config.yaml
n_layer: 15
d_model: 384
n_head: 3
head_dim: 64
d_mlp: 1536
norm_eps: 1e-06
rope_base: 10000.0
rope_fraction: 0.5
tie_embeddings: false
init: "uniform"
init_std_qkv: 0.0326
init_std_down: 0.0
warmup_steps: 200
decay_fraction: 0.922
steps: 10950
MLP neurons of a small language model. Each row is named by its layer, matrix (down: output weights) and neuron, and shows model dimensions 160-287. Each number is 50 + 15 x the weight over its row's rms, rounded and kept within 0 to 99.
After each neuron's rows, "fires before" lists the tokens most often just after its 100 highest values on Wikipedia text that the model never trained on.

L6.down544:43 58 90 66 52 63 44 62 52 44 60 61 32 61 77 31 41 42 45 60 70 45 73 76 29 30 55 55 30 51 34 39 25 56 60 42 15 40 65 79 42 47 84 59 75 27 63 41 33 58 21 48 43 41 54 49 40 41 28 46 47 19 37 62 64 49 61 52 42 67 61 60 63 64 50 67 50 15 51 73 71 40 39 59 28 42 43 52 23 42 29 81 51 71 44 47 46 45 37 45 48 34 38 47 43 60 54 32 34 53 42 54 17 30 42 74 52 31 55 59 43 58 58 57 53 55 39 40
fires before: " ", " W", " #"

L2.down426:34 57 37 74 51 47 48 81 63 69 43 33 69 54 70 52 53 51 55 57 75 62 45 72 42 33 56 51 36 59 16 39 48 63 69 46 44 30 53 77 46 77 55 60 58 66 37 33 76 64 46 63 37 31 46 38 60 50 42 68 30 70 43 44 43 38 49 64 16 60 75 45 55 26 44 52 66 71 56 33 40 42 32 56 50 42 64 80 61 44 55 89 34 80 50 57 48 51 46 49 23 50 49 54 60 56 45 81 35 31 51 42 45 47 30 72 42 08 48 65 42 52 48 43 58 51 44 43
fires before: " ", " |", "'", ":", "ru", " ("

L8.down1154:59 67 58 39 56 48 52 44 25 59 60 64 47 44 41 49 68 57 44 51 09 65 43 49 49 73 63 34 53 65 56 46 42 61 36 46 52 41 61 59 50 34 59 35 62 59 31 80 68 33 32 44 56 57 76 29 59 51 57 43 42 53 39 33 26 57 57 37 50 57 11 46 50 52 42 58 57 63 71 47 30 45 58 43 45 59 55 60 38 50 51 32 53 33 15 60 38 43 58 45 44 50 81 65 51 63 06 58 57 27 50 56 43 26 51 60 39 25 55 52 63 40 50 39 43 62 81 24
fires before: "1", "2", " that", "3", "8", "5"

L6.down679:38 78 50 54 53 50 48 33 51 34 63 23 69 45 49 63 17 60 30 50 55 44 63 47 38 63 46 20 57 59 48 51 55 59 46 35 71 68 35 45 49 73 44 49 45 55 76 46 70 66 68 50 43 49 79 46 65 21 50 78 55 33 43 40 59 59 54 56 55 56 74 49 65 51 46 39 44 36 32 31 58 24 47 54 47 60 39 64 59 69 74 31 18 42 37 48 58 58 21 41 59 46 54 57 60 32 53 66 57 35 37 75 49 55 49 77 11 59 48 40 46 53 47 55 54 52 40 79
fires before: "\n", " He", " The", " In"

L8.down142:32 70 51 34 27 53 63 32 57 63 61 49 47 24 61 28 30 75 48 64 54 51 52 39 46 33 61 55 33 80 40 64 65 38 57 56 33 49 58 54 34 49 46 57 50 52 63 64 21 36 74 45 69 40 43 32 20 56 41 66 37 66 60 51 50 59 64 55 62 27 66 59 70 38 72 40 61 40 68 67 74 41 56 61 63 35 41 40 65 41 47 69 57 23 61 63 13 65 51 38 39 51 16 38 58 65 41 54 71 60 50 76 72 38 52 47 59 57 50 54 44 67 51 74 40 60 49 53
fires before: "|", "\n", " |", "|---|---|---|---|---|", "|---|---|---|---"

L6.down384:59 62 51 46 57 64 60 29 54 39 44 22 63 46 46 73 16 47 30 66 51 53 67 40 41 62 39 10 46 54 40 64 41 54 59 40 68 71 31 39 47 80 53 52 53 58 91 46 69 65 58 56 54 45 57 54 51 30 69 85 70 54 40 38 43 56 44 52 57 46 71 49 60 43 49 53 46 36 42 23 48 30 66 45 56 45 45 55 58 62 64 41 27 34 21 44 55 51 15 51 47 32 60 47 54 44 60 64 71 48 45 86 41 65 45 76 07 55 47 46 53 42 63 61 47 42 35 57
fires before: "\n", "==", " The", " In", "===", "D"

L11.down92:60 38 65 40 56 42 80 68 54 50 38 70 46 59 16 51 50 57 48 49 34 34 40 52 48 48 67 52 59 46 54 59 49 81 87 27 61 58 59 51 70 60 27 51 44 72 47 51 39 43 53 44 56 62 38 33 28 26 24 42 69 58 63 58 81 43 71 59 28 52 72 24 49 55 59 38 54 20 54 42 71 41 90 54 42 59 30 63 45 61 54 51 43 33 47 37 42 42 38 37 45 46 52 41 36 49 59 33 65 48 71 27 50 50 59 52 37 35 46 19 76 63 62 51 54 65 72 53
fires before: "0", "7", "th", "8", "5", "4"

L2.down834:48 61 55 21 80 30 46 55 34 30 44 47 50 64 53 38 26 72 05 56 67 54 38 47 40 52 44 75 44 44 29 44 50 55 49 72 44 60 34 71 39 59 45 53 43 59 55 53 40 63 58 77 32 30 67 48 31 41 61 56 63 50 53 62 40 99 32 47 25 35 50 53 79 68 69 29 54 50 54 41 59 37 55 46 48 42 53 51 42 74 41 60 75 18 63 66 45 63 15 67 71 53 72 47 27 39 57 41 61 55 58 64 37 73 81 49 39 41 40 46 54 30 48 60 56 53 80 39
fires before: "1", "2", ":", "5", "6"

L11.down1270:46 24 48 60 87 62 38 48 33 59 59 40 48 51 45 54 31 32 61 52 52 10 19 29 38 54 77 52 39 29 29 50 60 43 18 46 37 31 35 30 39 68 69 43 29 59 47 31 67 61 55 65 36 64 65 42 70 55 36 76 46 53 41 49 45 26 59 29 36 55 59 18 40 44 47 66 81 34 65 30 72 43 52 33 92 24 42 38 62 47 57 42 46 48 49 46 58 39 53 32 57 60 25 31 31 35 71 39 66 43 35 69 73 45 64 47 59 62 46 54 53 71 59 62 46 64 65 61
fires before: "ad", "2", "3", "are", "v"

L8.down1037:45 70 54 35 38 71 56 47 25 46 63 52 61 47 36 48 58 49 59 68 61 61 25 53 28 59 44 28 56 66 55 60 53 46 37 24 75 55 42 72 69 38 33 62 38 31 68 78 30 66 75 33 41 47 77 42 32 42 51 48 68 40 61 38 33 48 62 54 27 30 88 39 42 55 66 56 74 75 54 37 47 62 54 58 52 48 34 60 48 45 41 44 58 40 82 48 58 33 41 69 52 58 69 63 50 50 21 28 43 59 57 76 60 49 37 70 21 47 62 67 45 85 47 58 17 58 33 47
fires before: "2", "\n", "1", " |", "C"

L2.down1431:51 49 68 32 73 34 54 69 67 63 29 51 47 51 62 55 47 78 51 66 52 46 64 68 58 18 23 67 56 45 28 43 50 56 68 42 38 24 38 72 78 47 50 56 55 28 50 47 53 32 36 47 62 51 55 47 59 75 28 21 58 58 64 44 32 48 41 60 88 47 38 79 57 49 64 61 34 46 50 39 41 49 37 33 62 61 14 56 59 53 44 43 31 69 52 31 85 59 36 70 59 67 14 30 30 44 56 48 58 55 72 29 49 54 54 56 50 21 57 28 38 47 84 51 39 37 44 54
fires before: " |", ",", ".", ";", "\n"

L8.down521:74 19 48 57 23 35 67 31 63 69 61 69 65 74 38 62 67 63 46 51 38 31 47 15 44 79 44 60 61 64 49 59 54 69 43 42 32 72 68 46 42 49 48 44 43 43 36 63 26 52 55 36 56 37 77 42 35 47 60 37 50 51 19 27 61 65 48 56 28 56 39 42 44 54 61 60 52 65 36 46 39 59 63 59 78 77 56 22 57 35 37 67 64 66 46 64 16 17 77 66 43 25 53 56 59 72 52 22 38 31 27 39 61 19 47 64 53 26 51 38 59 63 41 39 44 42 44 35
fires before: " ", "\n", "0", "1", "2"

L11.down419:56 66 51 48 50 60 52 43 59 47 46 69 39 34 57 60 42 56 36 68 49 38 48 82 41 57 46 66 76 55 40 59 30 44 48 47 38 45 27 50 50 73 43 33 14 60 47 30 53 40 39 33 39 51 47 47 46 47 42 46 64 50 54 32 63 51 21 71 50 72 32 49 78 40 37 82 45 35 14 28 71 34 41 53 68 23 49 41 41 58 47 30 67 64 82 30 50 57 55 52 66 57 61 41 08 68 37 47 52 64 79 73 59 29 66 71 52 56 54 31 44 59 55 39 65 42 41 68
fires before: "\n", ",", ":", " |", " as", "."

L11.down1280:42 61 54 39 58 57 68 43 76 45 48 53 31 50 36 69 37 54 51 46 42 00 30 47 52 31 61 46 46 57 34 43 25 49 58 45 50 48 35 42 53 33 41 66 50 61 41 64 76 54 45 57 23 34 76 53 32 21 63 32 30 57 19 29 85 57 36 50 32 26 59 68 60 55 28 22 39 39 34 61 23 40 34 55 29 54 56 53 13 57 55 47 39 56 57 25 45 48 56 30 66 40 45 33 35 46 60 48 47 33 42 83 63 42 24 62 30 59 80 53 61 38 72 44 65 40 63 44
fires before: "1", "8", "6", "9", "2", " "

L11.down540:40 44 63 33 85 62 46 53 47 48 22 71 47 32 23 55 59 53 52 62 33 39 41 44 57 00 51 61 42 56 46 45 47 64 70 15 39 23 33 80 59 51 34 63 48 68 57 60 19 49 49 46 37 53 49 56 35 55 45 43 46 32 53 25 35 59 64 47 75 31 34 40 54 42 54 41 42 42 71 58 65 40 51 69 68 39 69 73 52 42 43 37 46 50 72 51 33 62 99 31 45 36 64 45 38 45 35 45 50 57 53 66 47 45 63 65 23 55 60 35 51 42 51 44 67 46 49 32
fires before: "1", "0", "2", ".", "3", "7"

L11.down1196:48 45 59 53 75 35 58 54 72 31 50 62 27 72 29 40 68 61 50 58 55 40 29 43 37 45 46 47 57 42 37 59 63 26 69 42 49 56 66 59 61 39 52 25 53 35 50 69 24 15 66 49 40 38 40 68 64 70 56 54 40 48 79 35 61 56 52 36 60 39 54 57 70 43 58 42 50 51 54 43 69 43 23 63 41 44 45 59 48 56 62 36 54 60 50 53 37 49 52 33 57 41 32 57 62 52 43 73 54 40 54 39 56 60 64 45 64 38 65 53 59 32 39 28 42 24 27 65
fires before: "0", "6", "5", " |", "7", "2"

L11.down138:63 45 36 58 34 47 47 45 66 61 46 34 74 57 54 75 25 59 50 29 54 46 17 53 36 50 59 40 59 44 48 64 68 59 53 40 77 49 57 55 39 64 35 82 53 48 32 54 35 50 24 43 47 25 34 67 49 06 53 44 67 61 39 51 53 74 33 71 74 59 39 19 43 43 55 61 43 28 47 79 62 12 31 54 47 50 75 37 37 53 48 31 45 43 46 29 76 38 30 66 58 40 61 76 46 35 34 43 46 53 39 45 45 63 37 38 43 56 42 31 41 45 44 64 28 51 76 52
fires before: "1", "0", "2", "3"

L8.down871:47 41 40 37 44 28 55 59 61 53 70 45 63 58 46 56 52 91 45 64 37 62 40 36 52 52 61 64 47 52 60 55 67 39 51 50 58 54 39 59 23 39 47 47 32 33 48 45 57 74 49 65 62 43 49 31 42 42 26 48 65 76 74 46 57 29 56 59 68 63 55 70 44 59 42 75 67 35 59 63 49 27 28 45 75 62 44 61 47 56 58 44 68 46 19 85 22 48 34 62 25 45 31 46 68 68 55 35 48 58 53 59 51 34 52 56 67 70 45 63 57 76 31 39 37 61 49 54
fires before: "|", ".", "|---|---|---|---", " |"

L8.down581:64 26 35 43 26 46 52 50 48 41 55 52 60 29 58 49 26 88 45 46 26 54 47 34 50 68 50 66 56 52 48 62 44 40 59 64 34 52 59 60 41 45 65 58 37 13 49 31 43 49 66 44 70 49 40 29 58 76 42 46 34 45 50 65 45 40 57 49 71 32 70 78 89 56 64 66 57 17 59 70 39 60 46 45 76 47 46 55 52 42 46 46 54 47 29 60 34 52 47 50 48 21 49 44 68 63 57 31 24 36 25 33 48 13 45 65 61 48 69 64 51 67 42 54 43 52 72 62
fires before: "|", " |", "ual", "\n"

L2.down1228:60 58 67 46 53 40 44 46 53 55 31 54 36 48 72 63 32 58 78 58 51 54 56 39 55 69 39 76 59 21 50 58 47 45 43 48 73 35 67 47 75 51 57 18 49 47 34 27 60 83 38 99 34 50 49 32 63 44 42 47 32 47 50 51 41 32 54 62 24 76 36 64 58 43 34 52 48 56 56 34 41 30 41 59 61 52 25 65 43 45 29 54 35 46 56 57 47 55 43 62 68 45 71 41 33 54 34 43 39 77 70 58 79 62 61 71 60 42 70 78 34 37 43 44 36 56 47 45
fires before: " |", "–", "0", ".", "2"

L2.down1286:81 73 43 28 61 54 82 49 48 64 66 55 43 62 60 39 35 31 68 63 21 59 15 50 59 54 37 68 51 39 38 57 37 31 45 43 49 40 34 41 64 77 48 20 72 53 83 70 51 62 41 58 34 49 80 31 29 52 48 53 49 28 57 39 40 51 24 28 44 28 59 38 58 53 55 63 50 54 51 51 49 41 51 32 30 53 30 76 44 72 44 49 43 42 47 60 55 49 49 59 40 57 58 71 75 38 57 47 53 56 41 75 42 47 61 67 24 53 62 38 45 53 71 41 65 46 61 45
fires before: " ", "7", "4", "1", "0", "8"

L6.down958:28 64 56 64 47 54 32 66 48 59 58 60 48 28 50 32 46 53 45 64 68 50 21 33 54 40 43 65 53 46 51 67 37 50 40 69 63 45 66 34 44 75 66 56 71 66 81 47 62 54 63 53 34 64 59 47 44 51 59 29 47 16 37 55 83 69 47 37 45 46 49 62 43 34 27 57 46 36 29 55 37 36 46 56 33 56 61 26 42 65 33 52 51 52 19 41 72 35 79 60 21 15 55 39 33 48 68 74 45 47 28 46 40 57 61 40 54 42 42 35 65 63 71 58 16 39 62 50
fires before: "\n", "-", "The", "==="

L2.down1475:40 39 76 49 66 58 75 43 59 59 14 29 56 53 31 50 44 42 52 40 29 68 39 43 51 58 52 98 59 31 39 70 48 64 40 45 55 69 45 42 44 53 36 79 37 36 59 56 42 64 54 44 53 38 51 70 41 29 45 76 54 35 54 10 75 42 73 20 48 54 63 45 49 56 53 53 56 54 21 60 50 64 73 35 34 33 16 61 44 53 43 52 47 56 64 28 73 62 46 39 22 53 43 44 71 47 49 24 69 61 41 59 58 68 51 64 49 64 46 61 29 55 55 47 41 43 82 45
fires before: "0", ",", "6", "9", "2", "4"

L11.down882:51 43 56 56 63 58 51 76 90 56 58 90 58 70 41 49 43 43 51 50 47 46 52 49 37 55 52 43 56 70 74 46 46 21 64 43 39 42 71 57 34 68 64 41 52 57 49 73 48 75 64 44 60 48 45 31 33 56 39 34 43 64 54 69 39 41 81 44 28 42 38 47 31 50 41 37 47 63 32 48 44 42 70 70 63 35 39 31 60 74 34 09 33 53 57 33 37 43 37 28 68 37 46 71 44 48 39 38 25 55 42 49 66 76 50 71 51 63 61 57 76 58 48 59 31 56 65 65
fires before: "1", "0", "3", "2", "6", "8"

L6.down510:68 36 61 42 62 61 30 44 70 52 75 41 41 40 85 38 49 40 52 39 51 71 55 53 57 64 38 32 55 49 42 36 55 66 61 47 62 66 41 53 48 54 50 42 46 38 52 81 39 65 36 48 70 46 69 52 49 52 45 58 74 78 63 44 79 58 51 46 41 40 60 47 56 51 39 20 30 59 66 23 68 23 60 62 80 58 20 31 44 38 41 33 41 61 42 47 50 66 35 36 39 82 63 69 72 44 64 26 38 31 69 58 42 38 30 48 48 68 41 59 39 55 46 42 69 33 56 65
fires before: "2", "1", "3", "5", "4"

L11.down218:34 46 22 26 24 41 49 74 43 33 54 79 46 39 50 74 71 22 35 30 77 64 47 31 54 32 60 49 41 59 30 46 20 64 74 72 54 53 55 58 34 31 64 64 51 56 58 40 55 63 39 46 37 43 70 44 30 55 26 45 58 28 65 45 49 58 41 71 54 37 39 77 50 36 64 82 34 51 66 50 51 45 34 51 53 40 84 62 65 42 36 20 65 46 39 61 67 41 41 78 75 34 93 77 51 50 56 49 53 75 33 37 60 78 39 55 32 41 25 62 66 39 36 49 51 55 59 47
fires before: "0", "3", "2", "5", "8", "9"

L6.down1455:49 52 36 47 77 43 64 21 52 37 39 32 58 50 44 78 29 53 39 63 55 43 77 53 35 65 57 11 65 53 24 50 34 56 55 29 74 75 34 38 54 93 50 50 54 54 83 41 76 66 63 57 59 42 59 30 55 26 52 85 58 43 44 36 60 65 48 50 51 38 53 48 60 40 64 55 55 40 25 16 47 34 62 49 48 52 48 54 48 74 65 42 34 30 44 39 52 49 43 49 47 36 43 43 46 42 53 66 78 32 64 78 43 53 44 67 00 57 53 48 46 47 62 73 55 48 43 72
fires before: "\n", " The", " He", " In"

L8.down56:54 74 61 64 50 72 54 45 39 43 38 48 65 44 42 24 39 70 60 50 39 53 66 30 48 51 56 58 27 39 75 52 71 55 31 54 46 19 65 46 36 40 66 52 44 28 63 81 24 47 49 39 48 26 67 36 43 71 41 56 44 54 39 49 43 71 44 49 40 54 65 67 27 43 42 84 46 39 50 81 37 67 74 80 68 60 14 33 45 50 41 51 92 57 55 79 37 50 84 56 67 36 35 45 63 37 42 76 38 57 41 41 55 38 52 46 86 47 37 49 65 68 40 80 49 58 52 59
fires before: "|", " |", "1"

L11.down1335:30 68 21 35 67 71 37 69 16 57 54 64 30 25 47 57 56 54 59 34 35 55 56 33 79 39 63 36 49 67 68 51 56 63 27 55 22 55 32 48 47 47 32 69 65 44 41 68 58 49 45 73 56 39 36 43 49 29 42 50 65 47 64 06 32 73 71 59 50 56 48 32 84 60 55 40 38 59 44 49 34 79 69 57 75 23 51 56 54 52 55 64 56 58 71 53 45 49 32 43 52 32 52 55 11 72 59 18 53 30 64 57 26 30 60 47 57 36 19 49 33 18 69 70 52 60 46 30
fires before: "1", "2", "\n", "3"

L11.down743:53 49 67 37 52 48 28 48 76 36 57 25 51 41 24 71 52 35 46 46 34 44 43 25 49 46 41 63 46 66 30 52 26 65 22 53 53 49 67 57 37 53 59 53 32 46 57 42 40 76 66 36 52 44 86 43 45 33 51 53 48 51 47 60 34 86 45 51 47 74 40 66 56 45 33 50 49 53 41 38 48 21 36 58 59 41 40 32 79 41 36 34 74 33 52 30 46 58 68 44 41 17 39 61 43 46 24 26 67 84 47 42 40 74 45 69 47 29 46 43 33 60 50 42 40 27 76 40
fires before: "8", "9", "7", "5", "1", "6"

L11.down35:52 43 39 45 46 54 63 79 66 37 76 36 50 68 43 57 56 56 54 65 38 47 39 34 55 48 46 58 58 64 69 69 43 26 55 14 39 30 39 64 65 47 74 25 42 63 28 26 49 32 49 42 56 45 47 39 64 43 46 36 47 24 64 41 88 60 54 63 60 46 63 53 39 54 46 53 44 47 44 68 46 55 30 15 65 27 56 58 51 62 58 39 17 58 45 42 70 61 54 29 41 27 55 44 32 24 21 67 66 71 66 40 42 43 42 65 53 47 27 51 45 48 28 56 52 50 63 69
fires before: "0", "ick", "ality"

L11.down635:38 48 60 31 66 58 66 62 52 54 53 39 44 57 39 43 52 26 71 56 35 43 99 33 69 44 71 74 56 57 49 55 58 44 42 34 62 27 52 49 44 82 65 33 45 46 73 58 49 28 38 46 26 34 48 27 41 42 36 54 58 71 44 67 50 76 38 53 51 41 46 43 54 46 45 49 50 34 92 52 78 54 37 20 61 50 52 42 37 52 56 53 47 38 58 47 58 57 60 23 53 34 40 52 37 56 48 64 46 79 81 49 56 50 55 36 38 56 48 60 25 37 55 70 64 55 50 68
fires before: "0", "9", "5", "2", "3", "1"

L6.down865:50 63 40 57 70 49 54 21 46 44 41 17 61 54 44 73 15 56 28 54 57 43 71 51 36 69 35 12 57 68 33 52 35 42 42 48 56 67 41 43 50 75 53 43 51 53 75 42 62 62 61 52 54 39 71 40 53 20 62 81 66 36 55 37 55 59 47 52 57 60 68 53 49 53 61 42 58 37 45 30 48 28 55 41 56 52 40 63 61 67 64 34 20 40 40 54 47 53 18 46 43 46 52 52 46 36 63 74 68 37 49 74 40 54 45 68 00 52 48 42 53 62 63 57 38 53 44 70
fires before: "\n", " The", " He", " In", " This"

L2.down1188:69 59 49 65 36 58 31 43 51 41 23 56 39 42 34 63 31 32 47 39 13 57 37 66 49 63 60 70 31 34 64 50 59 61 39 32 51 39 59 51 71 63 48 57 47 55 63 29 34 73 50 51 35 53 60 26 45 35 50 49 32 41 44 72 42 21 71 67 67 64 46 46 58 45 60 51 46 62 52 37 30 61 54 53 35 48 88 40 56 20 71 38 33 27 58 48 24 47 65 14 50 52 66 37 45 64 63 54 56 52 46 54 64 42 53 70 72 53 35 32 49 46 55 54 76 30 46 51
fires before: "2", "1", "0"

L11.down820:52 50 52 63 61 41 60 42 53 26 70 37 40 39 44 65 70 65 46 50 57 72 57 60 76 44 42 26 53 44 68 59 50 36 66 29 53 38 76 31 49 24 66 70 55 67 40 76 68 42 54 74 54 50 75 27 51 53 73 51 76 29 57 36 59 48 74 63 53 42 41 53 44 63 49 33 41 64 25 69 29 44 58 70 44 44 49 60 63 71 66 03 29 46 52 50 37 86 49 40 49 48 42 40 50 63 66 57 69 63 57 52 50 24 28 45 87 37 24 40 39 63 38 79 20 45 43 46
fires before: "0", "\n"

L2.down296:51 52 35 45 51 66 52 59 44 44 51 41 67 31 34 41 35 36 58 43 54 64 44 39 72 59 54 57 17 60 44 38 28 71 67 54 65 52 43 21 36 69 62 52 62 61 52 29 47 63 83 73 78 61 42 54 44 52 51 56 37 31 38 39 44 57 49 33 54 43 67 71 47 37 48 45 38 33 41 80 32 55 36 53 28 44 55 56 65 55 33 62 41 47 55 52 50 50 64 35 70 31 60 49 48 70 22 59 50 38 73 66 29 48 41 28 76 66 07 65 47 85 99 48 33 39 57 52
fires before: "\n", "-", "The", "===", "B"

L11.down724:24 51 56 51 32 54 54 23 59 52 77 29 58 74 60 57 40 53 32 60 45 41 77 61 50 49 54 57 45 41 63 70 47 46 43 43 50 54 46 53 30 45 54 57 67 72 37 58 48 56 61 44 44 53 55 22 37 04 54 53 14 46 59 45 62 58 52 72 48 50 63 39 29 34 69 64 53 52 35 30 59 27 39 79 52 40 42 45 62 14 43 65 58 19 49 47 49 28 53 55 39 35 31 78 77 34 41 52 40 33 37 34 64 95 54 45 58 50 42 22 60 37 57 41 28 38 53 42
fires before: "4", "5", "6", "3", "7", "2"

L2.down977:22 37 58 36 72 52 21 48 82 47 57 61 80 55 50 48 41 32 47 41 45 53 66 70 72 62 38 68 41 40 58 29 66 53 75 38 42 48 43 35 48 66 73 42 52 57 38 44 49 67 50 51 44 58 42 35 58 45 21 69 48 36 57 60 44 63 60 29 45 44 35 71 65 61 60 06 38 56 55 41 46 36 66 69 38 55 31 52 40 50 52 68 54 32 43 36 73 56 33 50 50 49 53 39 44 54 36 44 63 51 43 33 82 49 52 74 55 56 66 18 50 44 52 46 52 30 46 55
fires before: "1", "2", "4", "3", "5", "0"

L11.down632:57 83 59 46 80 44 50 51 30 70 60 45 47 14 28 54 54 68 36 55 52 38 53 67 57 52 48 44 54 29 42 49 56 60 51 44 36 54 53 57 47 49 38 42 45 32 62 65 53 47 55 49 28 38 51 37 56 68 63 46 60 91 64 64 06 53 42 37 61 52 42 40 35 36 61 32 35 47 55 57 52 22 68 78 54 71 42 55 47 67 00 49 46 52 77 43 31 44 68 55 49 40 73 40 52 61 47 48 31 38 74 28 65 30 60 78 48 64 58 35 66 65 40 55 81 45 51 38
fires before: " ", ".", ":", " |", "2", "\n"

L11.down917:88 72 49 36 59 30 53 64 72 56 67 37 41 56 64 50 44 51 55 48 45 51 69 45 48 34 46 60 57 68 35 61 62 45 47 61 66 45 60 56 55 73 38 67 34 67 40 48 30 23 26 74 47 43 55 52 71 38 37 56 55 35 57 40 54 85 45 57 65 43 68 58 47 61 64 41 41 32 87 40 19 49 46 45 39 51 63 67 44 74 43 62 50 52 45 50 53 65 86 23 48 56 55 64 27 27 42 22 52 60 72 62 71 20 22 52 37 34 57 38 33 43 46 49 37 61 63 53
fires before: "1", "0", "9", "7", "8", "5"

L8.down936:39 33 34 27 43 47 33 60 55 51 34 29 80 28 66 41 44 38 57 57 42 59 69 24 79 34 42 49 39 25 51 74 53 49 47 45 65 14 40 53 68 34 60 41 59 48 53 48 33 52 50 57 55 54 42 34 48 52 58 34 77 37 40 53 65 65 59 71 63 34 52 53 77 61 39 47 55 66 53 56 73 25 65 93 66 59 57 73 44 65 58 43 75 47 54 56 62 60 31 86 36 54 36 35 46 56 49 71 59 77 73 33 24 38 56 40 43 49 42 55 50 56 59 50 62 43 39 36
fires before: ".", " of", " in", ",", " (", " and"

L11.down373:66 47 55 57 43 17 53 37 52 43 68 48 39 48 40 44 28 71 58 83 73 76 42 84 48 55 64 57 46 48 52 37 58 67 31 35 42 52 30 38 38 84 53 39 43 42 51 19 64 42 62 48 62 55 58 46 49 49 49 50 59 53 00 42 58 51 48 44 36 65 28 34 58 45 50 48 64 28 36 62 45 44 55 57 37 54 19 53 53 58 33 62 41 70 27 59 55 56 20 37 44 36 51 44 21 59 65 42 55 66 33 48 68 15 54 35 50 40 40 31 42 51 56 77 62 53 44 71
fires before: " ", "0"

L11.down1058:32 38 61 76 52 69 89 31 38 61 49 40 53 62 67 56 79 52 53 37 45 52 35 51 37 41 43 72 32 59 56 35 55 34 51 52 55 58 52 52 49 36 47 55 57 50 29 42 75 70 44 59 42 42 55 55 73 26 33 44 51 61 47 40 58 52 55 48 38 48 55 44 53 25 49 53 59 31 41 42 58 41 86 37 75 56 35 40 41 22 43 32 48 33 50 75 61 51 42 48 43 55 65 33 72 60 83 53 59 47 81 25 24 54 48 39 90 54 47 51 51 54 36 36 71 45 41 45
fires before: " |", "0", "-", "s", " -"

L11.down740:17 48 36 25 39 56 53 44 67 66 60 66 59 55 61 38 37 77 69 54 53 38 46 42 62 64 74 63 20 64 56 58 36 41 61 33 40 42 34 76 40 42 26 67 74 51 32 26 86 51 62 60 65 65 57 48 47 69 56 39 28 55 60 54 36 60 70 65 51 47 44 49 41 66 62 60 22 59 80 42 49 69 45 64 31 41 56 29 53 57 60 65 71 51 47 46 52 60 64 37 30 42 74 87 55 20 69 28 49 46 36 59 48 63 55 34 27 40 51 35 46 54 64 53 47 55 68 49
fires before: "0", "6", "8", "5", "7", "4"

L11.down229:55 50 61 66 45 42 77 51 52 52 75 70 39 59 52 36 41 67 52 64 53 28 70 47 56 28 62 38 32 46 43 40 38 31 23 10 55 68 20 45 38 72 64 50 44 51 64 56 47 49 30 56 20 78 53 54 54 33 67 46 44 65 44 65 61 56 53 26 45 85 57 71 12 45 26 55 48 40 46 35 41 49 50 63 52 54 40 28 35 52 76 86 54 51 53 33 66 44 46 64 28 73 45 41 53 41 57 53 45 06 39 59 47 47 36 69 54 62 47 51 67 33 72 41 36 23 51 57
fires before: "9", "8", "5", "4", "7", "6"

L2.down581:72 72 67 71 50 47 59 32 40 28 72 52 10 47 80 40 54 55 37 55 56 42 67 10 78 48 44 55 32 49 69 49 55 52 56 43 61 71 43 62 50 62 22 34 77 59 46 36 44 38 43 30 64 40 58 49 47 74 31 55 54 33 60 20 46 48 52 26 45 44 43 52 44 42 61 57 56 47 21 44 48 39 34 55 57 64 33 24 33 74 48 55 21 69 70 59 48 62 59 42 72 27 87 56 25 53 28 36 36 70 99 32 71 55 64 44 53 38 58 54 35 51 31 83 49 42 45 61
fires before: " |", "0", "2", "3", ".", "4"

L11.down1313:47 37 69 51 53 49 54 36 24 71 39 31 62 21 50 70 43 37 51 54 42 44 66 53 62 43 54 56 60 59 42 50 60 45 20 51 46 43 23 41 54 86 81 62 52 64 36 52 75 70 47 59 62 52 62 52 63 40 50 49 35 39 32 30 63 44 62 47 37 23 84 47 62 41 43 36 66 52 50 56 17 31 68 55 66 44 38 55 39 49 66 50 45 30 39 57 32 64 65 79 41 42 46 79 54 62 53 61 45 30 85 63 68 37 24 55 66 59 37 62 66 11 55 41 69 24 44 46
fires before: "0", "–"